Part of a small language model's weights.
Size: 9 layers, 8 heads of 64 (4 for keys and values), MLP 1728 SwiGLU, vocabulary 35868, 67.8M parameters.
Architecture: RMSNorm before each block, no biases in attention or MLP, untied embeddings.
Training: a variant of Adam for these matrices, 1076M tokens, 4105 steps.
MLP neurons of a small language model. Each row is named by its layer, matrix (gate and up: input weights) and neuron, and shows model dimensions 160-255. Each number is 200 + 30 x the weight over its row's rms, rounded and kept within 0 to 999. A neuron's up and down rows have the sign that makes its largest values positive.
After each neuron's rows, "fires on" lists the tokens most often at its 100 highest values on Wikipedia text that the model never trained on; "fires after" lists the tokens most often just before its 100 highest values on Wikipedia text that the model never trained on.

L3.gate991,258,175,192,255,197,191,161,219,195,234,236,184,236,192,220,222,204,222,176,175,243,199,149,264,150,232,206,209,193,168,265,243,171,224,201,197,191,153,177,214,153,185,233,212,179,188,171,220,162,196,246,168,211,227,215,192,224,194,217,147,160,166,154,176,181,188,214,192,180,211,224,186,151,220,234,243,217,159,199,211,184,249,228,223,226,217,143,162,213,186,252,180,248,214,227,234
L3.up991,195,220,182,179,158,211,198,161,232,233,246,224,199,226,142,203,184,197,226,188,221,129,230,240,183,211,159,201,154,143,160,190,182,207,252,159,187,212,185,223,199,227,212,174,192,215,172,162,256,168,231,236,195,225,208,190,223,191,178,181,209,253,158,181,157,156,203,227,191,111,247,170,230,195,217,216,156,246,190,233,178,184,168,190,146,202,203,232,195,224,154,217,219,258,180,169
fires on: "0", "00", " "
fires after: "00", ",", "50", "0"

L5.gate735,195,213,214,208,226,199,201,188,186,152,233,214,201,198,216,265,236,185,178,237,236,205,212,150,184,212,248,199,212,167,205,198,249,197,218,196,202,238,213,212,212,187,169,154,229,202,194,200,202,232,249,212,213,208,217,160,226,199,155,209,208,187,159,236,221,156,235,189,170,231,196,231,214,186,173,247,258,170,177,238,192,228,204,226,213,182,196,213,248,207,230,180,178,237,209,219
L5.up735,166,183,245,205,219,166,226,181,183,209,205,215,176,226,168,184,198,192,123,173,179,183,200,200,122,194,205,172,219,227,243,213,194,196,208,227,245,144,177,240,202,238,150,208,115,178,216,173,216,176,232,239,216,178,246,206,189,202,210,211,242,262,197,211,226,166,192,155,229,196,200,203,208,201,197,212,166,183,186,239,156,200,224,188,183,244,214,201,172,195,199,230,128,235,209,197
fires on: " ", " |", " per", ","
fires after: " |", "\n", ")\n", "'\n", "0"

L5.gate440,206,188,214,207,198,190,205,215,154,213,199,174,180,142,190,258,290,184,171,234,211,230,219,209,196,171,205,206,262,207,180,246,144,205,161,224,182,184,205,242,190,210,182,236,146,224,228,243,257,242,180,207,187,187,221,204,193,185,204,228,214,201,187,190,149,219,193,245,184,203,214,218,178,192,303,225,199,203,200,220,250,205,232,169,258,179,217,179,179,195,196,167,180,200,222,218
L5.up440,182,212,200,229,196,218,236,228,221,150,224,234,233,219,214,214,199,172,206,183,211,230,175,201,258,166,205,128,202,194,219,201,231,167,183,211,217,188,218,203,219,256,229,176,209,138,179,237,230,196,209,205,208,175,227,206,233,174,212,179,207,233,161,183,188,185,252,257,186,188,218,181,217,237,181,228,245,142,220,229,203,208,145,199,219,235,190,181,188,163,178,176,183,250,154,123
fires on: " ", " |", " is", "2", " place"
fires after: " |", " ", " a", ")", " L", ";"

L3.gate1715,180,178,240,222,202,187,233,208,202,229,246,189,215,180,152,205,101,180,199,196,209,200,227,173,186,214,177,239,233,179,175,154,202,182,171,180,178,182,189,217,236,205,159,187,204,194,185,206,212,169,213,244,195,177,231,161,236,190,232,215,202,190,239,200,161,199,216,182,238,182,252,199,250,201,184,219,150,232,154,234,159,208,196,194,197,218,167,146,220,199,163,214,172,209,167,202
L3.up1715,227,161,184,202,105,182,167,180,187,210,212,144,179,168,279,197,246,189,206,225,206,189,231,158,225,167,220,163,228,200,193,209,160,218,204,194,182,264,265,213,159,196,214,154,163,242,208,170,246,234,230,202,207,194,180,219,130,233,175,217,197,215,236,210,199,206,173,188,207,154,185,204,179,236,177,224,203,195,201,206,190,189,221,151,209,109,224,225,211,220,202,191,175,221,164,220
fires on: "20", "19"
fires after: " "

L5.gate1432,164,219,212,144,197,173,168,232,218,252,215,172,222,211,197,223,190,263,190,242,222,128,204,183,205,186,216,232,223,226,277,143,253,209,224,180,202,203,196,200,219,181,221,243,280,233,174,107,225,151,211,177,251,194,195,241,222,231,206,216,160,183,189,197,195,140,178,164,157,250,188,211,180,152,190,197,175,171,223,183,205,231,159,173,202,187,166,250,227,245,188,259,228,291,205,187
L5.up1432,270,206,184,224,206,180,224,213,137,205,233,242,170,155,227,198,178,203,187,273,139,222,196,205,175,187,233,186,213,204,155,186,200,224,208,185,201,187,216,180,149,188,154,168,174,216,182,188,187,211,199,220,244,201,269,197,201,203,161,204,206,183,163,208,235,197,221,160,184,165,141,164,215,180,256,232,221,189,160,149,238,184,225,219,238,233,210,215,267,212,184,221,234,127,176,192
fires on: "19", "20", " FW"
fires after: " ", "|", ".", "-", "\n\n", "\n"

L3.gate1623,166,172,207,171,283,161,229,155,136,133,241,177,168,217,211,233,211,219,186,196,210,197,195,192,240,148,209,205,222,170,308,185,213,206,209,220,231,183,196,222,205,185,226,180,187,190,152,211,202,206,186,244,221,201,225,257,207,240,238,192,164,230,172,157,207,171,214,199,144,216,245,259,173,211,268,239,195,213,156,238,191,203,227,158,186,186,240,255,207,166,198,198,187,211,202,179
L3.up1623,186,285,242,189,216,157,241,175,167,202,206,236,238,170,220,234,203,179,210,223,175,175,161,138,259,157,173,165,213,197,266,216,223,165,220,162,267,184,235,172,218,209,208,157,157,206,169,249,183,165,212,163,251,190,203,195,241,229,247,179,191,189,195,182,233,209,178,162,206,254,211,217,209,241,195,211,208,163,195,233,214,136,244,189,219,178,224,216,208,205,218,186,217,206,188,124
fires on: " ", " FW"
fires after: "|", "\n", ")\n", "'\n", ".\n"

L5.gate761,193,209,221,219,176,136,201,213,161,192,192,221,208,200,173,199,152,174,223,174,207,199,205,196,201,176,171,234,217,183,220,183,184,197,159,190,175,214,187,219,191,225,230,223,173,208,192,196,211,154,248,204,200,181,256,159,195,171,221,163,275,149,174,201,151,199,250,201,166,160,140,218,204,214,231,204,164,232,208,215,203,166,237,207,169,192,112,186,251,175,235,189,180,235,135,215
L5.up761,180,185,236,169,143,163,232,186,183,210,176,239,221,173,191,202,180,214,202,191,164,229,221,205,217,172,157,229,202,189,174,208,138,186,178,135,188,215,183,188,198,208,282,200,188,175,219,130,211,188,190,203,252,214,243,235,186,169,214,212,257,229,213,206,208,181,219,165,186,174,178,208,193,210,177,176,66,234,222,172,244,205,219,231,230,208,156,227,175,220,179,244,186,221,146,164
fires on: "20", "18", "19", " to", "17", "16"
fires after: " "

L3.gate1100,258,201,249,164,217,128,225,197,246,203,197,185,202,165,197,233,236,198,183,175,206,180,176,212,128,171,200,199,153,199,197,166,196,193,212,183,151,233,156,198,203,193,234,172,174,210,198,225,179,202,202,194,171,166,194,186,184,160,213,161,161,169,207,230,193,228,195,183,187,204,191,246,177,179,193,211,156,240,216,215,190,187,184,189,147,225,205,270,199,147,182,159,191,180,189,217
L3.up1100,253,234,211,224,121,155,217,183,235,223,201,221,209,196,221,202,206,202,208,170,164,182,173,207,200,205,157,210,173,229,186,164,201,169,235,202,188,222,167,168,163,240,206,220,111,144,182,173,237,168,208,206,194,215,162,142,165,230,176,229,217,145,200,179,186,265,194,220,202,183,197,222,183,193,183,234,215,200,202,265,186,229,222,179,196,200,152,197,192,214,221,174,237,184,206,217
fires on: " He", " His", " Her", " This"
fires after: ".", ")."

L5.gate281,150,215,218,245,155,196,160,180,208,242,222,224,252,213,219,225,256,174,201,214,193,197,131,184,188,199,227,193,178,230,215,247,205,162,174,240,227,211,214,222,191,195,189,254,182,250,194,184,242,157,170,235,202,241,221,179,212,197,176,181,222,188,225,247,149,202,209,200,154,158,223,205,133,215,205,210,195,199,206,208,140,213,210,178,147,184,163,166,241,244,159,223,198,227,213,193
L5.up281,244,187,250,213,198,191,226,248,203,139,197,218,208,180,231,124,168,232,174,199,266,243,178,282,223,235,190,199,212,226,194,170,173,171,186,177,241,213,254,224,277,206,223,211,147,189,244,156,199,195,187,231,214,161,114,209,224,216,211,231,185,269,187,229,234,210,190,186,188,168,206,209,229,160,205,151,229,210,201,215,218,202,219,232,184,267,234,194,201,172,210,191,245,172,176,159
fires on: " ", "19", "20", "00", " B"
fires after: " |", " ", "19", "|", "20"

L3.gate1630,179,231,275,232,217,208,258,213,242,184,225,211,185,244,201,184,253,204,203,262,206,204,198,125,208,203,190,207,187,195,150,231,221,215,217,191,179,218,203,196,201,259,181,207,145,230,205,183,251,215,214,226,286,172,226,151,231,182,267,198,213,197,212,254,233,225,248,215,218,190,174,175,193,220,258,199,241,168,195,208,254,196,216,206,202,195,182,168,143,200,247,191,207,171,150,191
L3.up1630,216,156,180,182,282,189,191,150,205,178,153,238,198,137,226,220,165,225,189,201,205,213,171,214,188,236,182,208,170,183,182,212,221,176,201,177,252,190,224,193,155,129,243,225,225,209,228,158,202,167,187,256,201,191,207,164,172,187,219,224,223,190,220,170,187,218,194,252,217,177,162,276,228,220,177,202,134,141,235,170,211,147,152,222,173,220,139,176,177,247,198,240,159,236,208,225
fires on: "19", "20", " |\n", " |"
fires after: " ", " ("

L5.gate1005,186,221,219,279,184,168,222,125,252,213,184,176,245,209,251,278,186,206,162,206,175,220,185,243,168,197,214,184,215,221,216,184,177,159,188,191,172,185,209,243,182,191,200,208,183,131,218,200,206,198,223,174,276,173,205,143,240,182,230,204,140,187,224,266,219,183,238,166,166,176,205,199,227,222,219,234,219,212,167,248,229,213,207,195,149,163,198,190,214,228,202,251,190,205,195,194
L5.up1005,155,192,279,171,177,141,221,219,162,225,244,218,165,241,184,204,161,211,191,206,221,205,225,223,164,195,187,149,179,187,196,178,124,228,207,221,211,209,180,209,208,213,134,198,144,217,175,162,212,156,215,200,239,190,253,216,180,209,199,210,195,233,240,176,192,209,184,104,217,173,231,251,192,170,191,172,128,224,192,193,243,229,203,237,210,183,167,174,228,193,218,184,233,186,170,224
fires on: "20", "Part", " Order", "19", " –"
fires after: " ", " the", " \"", "–", ","

L5.gate436,169,169,204,246,166,170,264,184,203,285,233,174,180,179,212,248,210,245,171,233,182,176,205,229,160,164,251,181,169,217,165,170,184,207,253,233,143,194,199,175,182,223,159,146,183,177,178,209,184,128,176,200,173,157,189,189,195,249,241,187,198,193,199,182,223,157,192,164,187,217,125,173,207,184,192,209,219,185,149,252,193,213,165,159,196,151,179,199,245,217,220,218,173,170,195,223
L5.up436,175,145,207,194,178,182,160,286,129,209,230,154,169,203,201,195,167,246,202,199,215,205,215,168,160,260,234,244,179,125,202,177,230,211,228,191,198,187,181,170,171,235,174,186,190,220,191,208,208,199,227,211,205,182,190,192,172,218,149,180,184,207,174,257,220,246,173,138,212,176,224,156,210,192,242,175,156,259,189,211,219,253,227,171,205,178,164,235,246,155,186,258,265,178,167,229
fires on: " Der", "1", " P", " Rear", "2", " Pl"
fires after: "-", " ", " |", "|", " -", " \""

L5.gate521,164,271,188,241,166,114,181,205,202,229,192,173,185,178,254,205,161,256,210,191,166,186,223,172,248,144,221,203,201,241,218,201,235,254,203,186,198,190,187,186,165,244,220,213,178,153,209,180,201,217,219,197,250,169,216,206,193,206,235,195,226,195,248,184,202,218,209,222,162,179,116,212,244,207,209,207,180,234,186,190,211,157,243,199,188,108,174,163,211,168,252,198,233,219,254,181
L5.up521,157,226,159,228,164,153,200,206,284,263,225,194,180,228,180,203,164,249,270,245,219,272,228,252,204,138,178,204,210,212,182,221,234,208,210,178,246,207,161,203,227,191,202,189,227,210,165,177,246,259,193,212,185,203,198,198,216,224,180,210,194,201,201,182,209,169,197,232,127,181,214,203,228,199,244,178,219,215,227,111,184,198,144,188,178,193,143,212,202,234,232,226,228,201,183,230
fires on: "18", "19"
fires after: " ", "–", " (", " the", "-"

L5.gate1487,191,179,181,200,171,230,171,168,196,236,227,213,161,191,226,189,251,185,230,204,186,146,176,225,225,207,211,168,171,220,180,178,216,221,219,191,164,186,192,196,218,158,278,220,167,176,237,227,226,200,218,246,191,219,213,159,243,196,183,199,202,201,200,173,211,178,210,155,187,179,172,117,225,148,239,220,213,201,200,197,255,207,245,169,211,291,235,175,188,204,213,174,153,217,214,205
L5.up1487,221,223,201,183,221,207,202,171,247,220,228,171,200,205,215,190,169,180,168,235,194,247,190,163,229,233,218,159,179,162,208,200,178,162,206,195,183,214,201,195,241,184,194,251,193,188,209,238,187,221,221,180,194,135,171,140,223,227,216,196,169,223,181,215,174,195,248,175,197,232,183,170,128,210,250,237,211,157,231,240,254,205,159,165,213,176,178,189,188,226,206,146,192,228,202,162
fires on: " ", "(s", ",", " Party"
fires after: "|", " "

L5.gate1334,207,219,217,262,187,223,160,199,216,180,172,175,207,204,187,237,217,193,176,190,161,163,174,139,154,194,196,237,169,179,214,210,208,201,174,195,203,252,200,200,220,226,189,177,216,243,193,185,204,240,252,189,226,241,250,182,242,197,179,182,198,162,204,140,189,234,271,231,214,183,237,188,236,196,214,172,176,205,187,218,225,189,210,253,144,220,161,175,180,187,172,142,233,207,185,215
L5.up1334,159,177,215,179,248,167,234,226,187,241,218,127,200,200,272,190,212,183,259,224,239,210,220,196,215,227,216,158,204,170,164,227,256,135,173,226,209,227,229,241,191,222,124,200,198,173,214,175,169,213,169,173,184,193,171,153,156,214,225,192,299,193,264,196,200,195,173,218,201,166,225,162,212,181,251,156,254,214,212,204,230,279,194,202,223,183,181,201,165,172,206,184,183,221,167,133
fires on: "1", " member", " for", "91"
fires after: " ", "19", " a", "20", "–"

L3.gate715,195,182,223,232,233,187,224,202,199,154,185,188,218,170,149,188,140,202,210,202,235,211,162,188,183,235,195,189,176,200,194,128,219,190,201,168,218,188,197,180,222,190,167,192,172,155,235,225,156,197,167,203,185,187,213,155,195,191,243,171,140,208,240,238,181,241,192,200,264,204,215,175,195,252,158,181,155,201,167,211,195,173,192,197,208,206,190,180,210,214,178,197,189,205,202,176
L3.up715,181,145,235,196,179,191,182,158,183,172,211,167,246,174,210,209,255,212,245,253,180,207,186,158,194,218,149,198,296,143,182,204,201,219,244,187,217,186,208,195,219,195,216,165,170,193,179,171,242,239,193,232,174,226,216,238,204,232,195,170,210,204,197,180,198,230,171,209,179,171,213,171,173,203,208,233,195,168,229,205,198,152,215,193,228,168,193,265,240,164,158,136,255,260,198,193
fires on: "20", "19"
fires after: " ", " (", "\n", " =\n\n"

L5.gate428,218,214,232,226,191,213,198,153,165,190,177,165,215,213,224,202,198,223,233,191,234,169,234,179,187,187,180,185,208,172,216,221,208,141,208,211,267,265,197,209,183,220,207,208,165,229,159,160,166,200,206,201,182,176,193,179,202,195,278,218,208,211,185,237,174,189,206,218,157,186,202,176,161,165,256,214,200,191,179,201,144,216,217,175,182,250,163,225,194,231,206,159,205,238,175,151
L5.up428,258,228,224,226,195,175,226,230,218,249,222,196,232,227,236,147,215,205,181,211,208,194,281,241,136,221,181,205,146,218,216,173,262,173,226,165,174,198,207,237,176,167,222,185,154,204,196,200,176,183,247,145,208,177,206,149,176,229,182,235,151,243,225,156,144,145,193,253,224,217,209,187,173,219,233,233,223,173,154,225,197,169,268,186,152,200,254,172,222,225,178,221,216,250,182,187
fires on: " ", "–", "-", " on", " the"
fires after: " |", "1", "3", "2", ";", "4"

L5.gate225,204,197,218,149,153,173,230,178,191,237,228,209,206,160,178,194,158,200,231,164,224,219,245,201,156,180,173,188,239,209,215,190,186,241,189,196,174,189,190,184,177,225,213,184,200,208,205,211,188,168,163,196,216,183,197,209,182,177,227,175,197,202,191,241,158,214,211,232,174,180,156,224,216,208,207,224,240,164,217,134,208,193,140,180,233,208,220,234,160,144,224,211,203,264,209,266
L5.up225,232,148,208,143,251,112,198,175,182,157,172,225,185,207,195,187,180,200,201,219,176,214,247,187,253,147,206,192,160,218,186,233,160,155,227,202,163,193,217,207,210,234,229,213,188,195,180,243,193,192,140,269,233,190,190,164,234,187,138,207,160,191,174,225,195,199,195,224,261,175,159,204,176,219,209,208,206,198,201,207,218,233,155,170,203,206,210,212,191,176,202,229,183,216,201,196
fires on: ".", " War", " I", " II"
fires after: " No", " War", ".S", " Vol", " World", "2"

L3.gate905,177,174,187,181,210,185,238,186,188,202,235,216,149,207,216,238,248,185,221,261,181,218,188,235,227,220,193,178,153,187,190,180,217,188,196,243,181,202,177,201,205,266,207,220,135,225,181,180,228,210,172,200,204,188,183,229,236,201,182,252,270,198,181,217,153,251,209,230,297,178,182,191,206,142,203,187,220,209,189,221,164,226,260,209,204,192,153,181,191,188,197,236,157,206,192,197
L3.up905,134,226,165,212,122,211,185,226,238,188,255,206,226,229,150,236,157,165,216,217,202,212,208,238,230,263,184,194,189,174,174,206,221,196,222,159,212,242,192,212,231,201,241,182,173,187,181,206,236,212,205,214,134,167,197,218,250,252,200,246,187,230,150,216,217,187,193,229,241,154,212,206,179,185,224,229,142,168,191,182,251,184,219,193,263,179,215,240,149,201,235,157,194,207,214,204
fires on: " ", " |", "0", ".", " —", "un"
fires after: " |", " b", "80", " "

L5.gate1725,210,151,219,245,119,202,240,191,212,220,203,183,167,181,219,200,193,221,256,187,206,177,217,167,212,210,174,230,209,199,148,181,152,188,178,184,204,257,180,199,218,160,226,162,157,187,134,209,190,202,226,232,175,195,176,196,192,192,217,168,167,201,192,275,216,222,195,175,193,128,239,212,202,120,213,221,221,228,225,208,177,196,218,161,157,183,164,213,149,168,216,172,201,214,160,194
L5.up1725,257,165,199,153,182,198,188,220,222,249,185,240,199,232,196,200,192,215,205,219,210,210,224,233,186,240,205,263,253,167,225,202,198,179,186,193,172,151,232,157,218,198,207,185,177,238,197,172,153,180,168,208,198,195,238,205,172,157,200,217,181,217,216,176,174,238,169,185,195,120,204,219,155,199,203,172,191,176,197,167,258,275,131,208,255,201,162,178,194,168,185,203,224,223,149,226
fires on: "19", " that", " was", "20", " to"
fires after: " ", " the", " and"

L3.gate1372,201,200,199,206,284,198,221,180,192,166,264,161,203,206,252,211,171,194,183,174,157,221,220,212,177,224,199,157,149,188,198,177,159,142,213,210,197,154,221,243,197,231,195,227,194,176,206,205,202,167,200,150,152,218,198,234,216,208,177,194,217,229,234,196,183,236,196,197,190,229,235,249,207,196,238,212,229,225,217,192,214,193,242,234,193,214,183,166,151,162,198,190,205,195,108,237
L3.up1372,243,196,209,162,209,239,191,230,225,213,202,203,119,198,172,196,245,218,180,185,208,193,167,205,171,199,211,187,192,216,209,215,145,183,273,202,231,197,215,184,213,160,202,165,167,184,182,194,239,150,242,197,161,194,174,161,213,195,223,164,229,146,206,209,192,165,207,172,202,189,221,200,172,199,202,166,228,192,196,219,167,181,245,191,210,215,217,254,207,217,202,224,194,210,226,175
fires on: " m", "0", ",", " metres", ".", "–"
fires after: "0", "80", "50", " b", "40"

L5.gate1404,204,205,249,234,177,156,242,187,275,246,223,275,197,219,221,198,116,169,226,213,215,192,141,156,215,162,193,164,236,179,235,171,230,201,191,167,138,221,200,208,207,149,226,178,241,205,205,177,149,175,248,224,200,210,168,144,228,199,255,190,190,197,230,197,191,218,200,214,202,217,201,271,189,237,206,240,190,208,172,176,151,177,156,191,206,194,153,205,249,184,185,130,207,236,179,191
L5.up1404,141,192,201,157,156,182,206,195,138,196,252,207,192,207,180,209,152,166,217,215,185,196,200,152,190,205,215,166,191,249,219,225,153,229,218,212,253,168,164,203,235,251,169,248,105,177,184,169,195,191,164,201,120,196,198,228,192,166,224,205,205,209,228,218,221,229,151,190,179,212,178,168,233,242,232,222,158,147,235,188,201,166,178,172,174,213,202,240,190,162,245,203,185,168,200,230
fires on: "20"
fires after: " "

L5.gate301,190,160,147,157,178,196,233,217,217,204,232,187,186,241,172,234,235,206,172,196,180,179,160,168,227,151,185,181,252,213,140,216,195,212,234,234,161,214,193,148,166,175,226,154,204,224,200,175,202,184,222,203,171,233,204,183,194,253,231,218,195,217,173,179,186,234,163,210,208,172,202,178,197,188,225,224,218,195,187,212,211,225,242,195,233,230,158,185,188,201,178,211,212,234,141,147
L5.up301,176,251,237,199,162,216,206,204,132,275,231,212,189,201,243,173,219,213,204,197,203,224,208,199,155,203,174,186,185,211,169,222,239,256,197,136,209,207,236,228,206,236,223,179,173,195,236,211,194,147,191,200,219,253,202,221,176,143,197,225,224,187,212,171,164,155,230,212,242,204,205,166,208,190,169,217,155,226,157,172,193,162,187,204,173,188,202,202,178,171,200,230,201,254,176,235
fires on: " "
fires after: " |", ";", "0"

L5.gate1156,225,190,182,172,173,247,137,211,244,207,158,214,213,198,182,283,161,191,216,253,183,201,159,181,231,186,230,213,243,225,181,174,220,191,175,263,238,182,221,201,228,182,218,161,140,183,209,167,185,219,157,168,144,161,203,219,202,214,187,193,164,167,192,221,245,183,233,235,133,214,181,238,145,157,198,222,228,195,188,220,234,201,195,200,161,164,207,187,220,183,223,114,199,171,164,189
L5.up1156,196,210,259,146,203,190,222,216,210,257,236,208,258,240,207,187,210,228,185,228,154,189,217,207,195,181,222,251,158,202,163,242,211,200,183,168,202,181,207,216,178,292,207,181,189,235,232,172,186,112,221,219,230,184,192,181,241,243,204,192,213,258,199,192,213,197,195,167,215,223,222,190,158,171,204,217,204,165,195,116,217,213,185,194,185,196,193,161,219,202,184,161,219,250,212,189
fires on: " ", " |", "4"
fires after: " |", " "

L5.gate1280,183,239,196,194,185,220,202,190,194,220,219,198,202,221,172,200,144,168,206,227,208,168,177,188,230,192,217,220,216,165,210,199,178,220,192,195,220,165,235,226,126,190,177,176,193,201,168,208,179,225,183,241,167,154,227,149,177,231,232,156,109,186,223,239,214,263,180,198,260,135,180,209,241,251,149,225,179,264,175,254,140,194,157,181,215,171,211,235,252,209,207,163,190,215,247,204
L5.up1280,180,242,185,204,214,251,175,223,241,194,210,233,195,196,175,190,188,197,183,276,232,164,199,186,201,237,216,180,204,183,222,249,204,221,198,182,238,183,279,248,205,259,197,231,218,132,186,202,235,212,157,178,176,210,155,190,186,252,208,239,149,186,191,189,184,147,194,219,159,247,227,165,160,255,230,211,228,193,220,233,177,202,145,174,276,184,231,265,188,186,187,246,177,262,219,216
fires on: "19", "20", " "
fires after: " ", " in"

L5.gate122,238,286,198,155,172,189,199,202,227,205,217,245,203,157,169,209,194,172,212,227,217,166,186,209,154,215,177,218,166,193,181,214,231,180,205,199,216,213,172,214,214,131,234,157,149,174,153,223,186,219,224,193,243,240,208,189,204,203,194,164,169,212,166,216,196,188,238,206,249,180,183,221,198,222,181,172,174,166,183,229,197,221,184,204,218,177,184,183,192,194,203,152,208,140,225,174
L5.up122,210,165,184,145,195,234,164,186,183,230,269,215,248,195,234,195,200,193,233,206,193,167,244,120,181,236,172,233,190,187,181,212,185,223,210,180,236,236,257,219,188,183,228,208,205,165,210,129,179,227,208,260,271,199,165,237,154,239,165,194,186,214,215,191,193,235,209,163,186,193,195,188,167,262,238,216,198,195,157,202,186,205,196,212,202,180,202,186,177,160,193,244,203,191,200,211
fires on: "00", "20", "50", "ens", "0"
fires after: " ", ","

L5.gate399,205,217,156,192,192,188,193,195,222,165,204,210,180,220,215,208,216,186,214,175,223,185,149,159,199,194,234,232,246,218,224,189,198,210,195,198,231,211,213,201,189,174,194,173,173,239,199,202,191,127,271,224,216,210,201,294,166,218,188,208,163,216,211,227,236,208,227,248,205,263,133,195,237,174,236,217,181,189,236,211,229,231,108,208,212,243,140,221,258,196,253,198,215,227,115,237
L5.up399,191,225,237,182,216,216,205,188,205,238,243,199,251,179,164,194,236,212,221,237,212,224,221,181,189,236,173,194,169,217,153,205,189,128,187,250,247,198,175,231,209,248,253,211,148,217,210,169,162,181,170,206,234,196,190,191,199,242,207,182,193,176,192,222,216,165,204,217,179,121,190,204,195,267,178,211,290,158,175,185,206,214,190,180,221,173,190,185,233,213,181,181,248,135,225,187
fires on: " as", " with", "As", " As", "7", "8"
fires after: ",", "\n", " ", ".", ".\n\n"

L5.gate218,234,255,187,156,225,189,181,227,254,209,251,190,158,230,210,202,164,269,226,230,205,177,204,168,172,191,194,161,219,181,196,212,288,222,215,218,259,222,270,216,249,236,187,198,192,245,173,225,229,182,153,178,190,222,168,194,227,220,170,251,182,210,186,202,227,194,171,214,261,190,202,192,206,129,235,159,201,178,225,244,210,210,182,215,159,166,194,196,183,166,259,162,166,235,226,246
L5.up218,179,219,187,176,191,197,185,226,202,195,161,188,253,196,218,236,209,199,205,211,180,220,198,218,182,171,224,212,161,157,189,220,170,177,215,201,215,173,130,220,193,180,208,273,163,225,174,197,204,198,142,196,200,129,232,213,168,177,200,229,213,178,187,222,175,219,211,203,202,173,207,163,221,222,160,187,186,217,226,206,206,211,175,157,210,228,213,174,176,209,187,248,195,170,249,159
fires on: ":", "–", " |", "'", "19"
fires after: "6", "4", "3", " ", "5"

L3.gate1044,221,224,235,200,239,176,230,208,217,213,194,184,132,196,188,225,222,202,205,241,186,214,281,191,232,227,233,191,214,224,208,196,187,231,178,179,223,234,193,203,200,277,181,220,165,184,161,170,233,177,193,213,215,191,171,189,199,220,205,224,235,197,261,175,142,206,219,195,210,171,195,170,184,220,242,170,225,205,200,227,215,182,231,233,205,163,187,137,251,229,216,222,183,214,196,224
L3.up1044,192,195,225,203,240,173,152,170,232,227,150,244,200,256,190,205,182,230,217,239,228,219,176,177,242,190,202,199,183,154,276,185,180,179,161,188,213,227,213,230,192,246,196,228,153,194,205,201,186,222,187,209,221,140,266,188,128,175,222,258,212,197,224,188,205,226,173,208,187,192,200,250,196,182,198,127,129,219,183,248,190,213,200,208,155,165,232,173,187,237,210,254,190,175,191,218
fires on: "19", " member", " result", "20", "18", ":"
fires after: " ", " a", "3", " (", " the"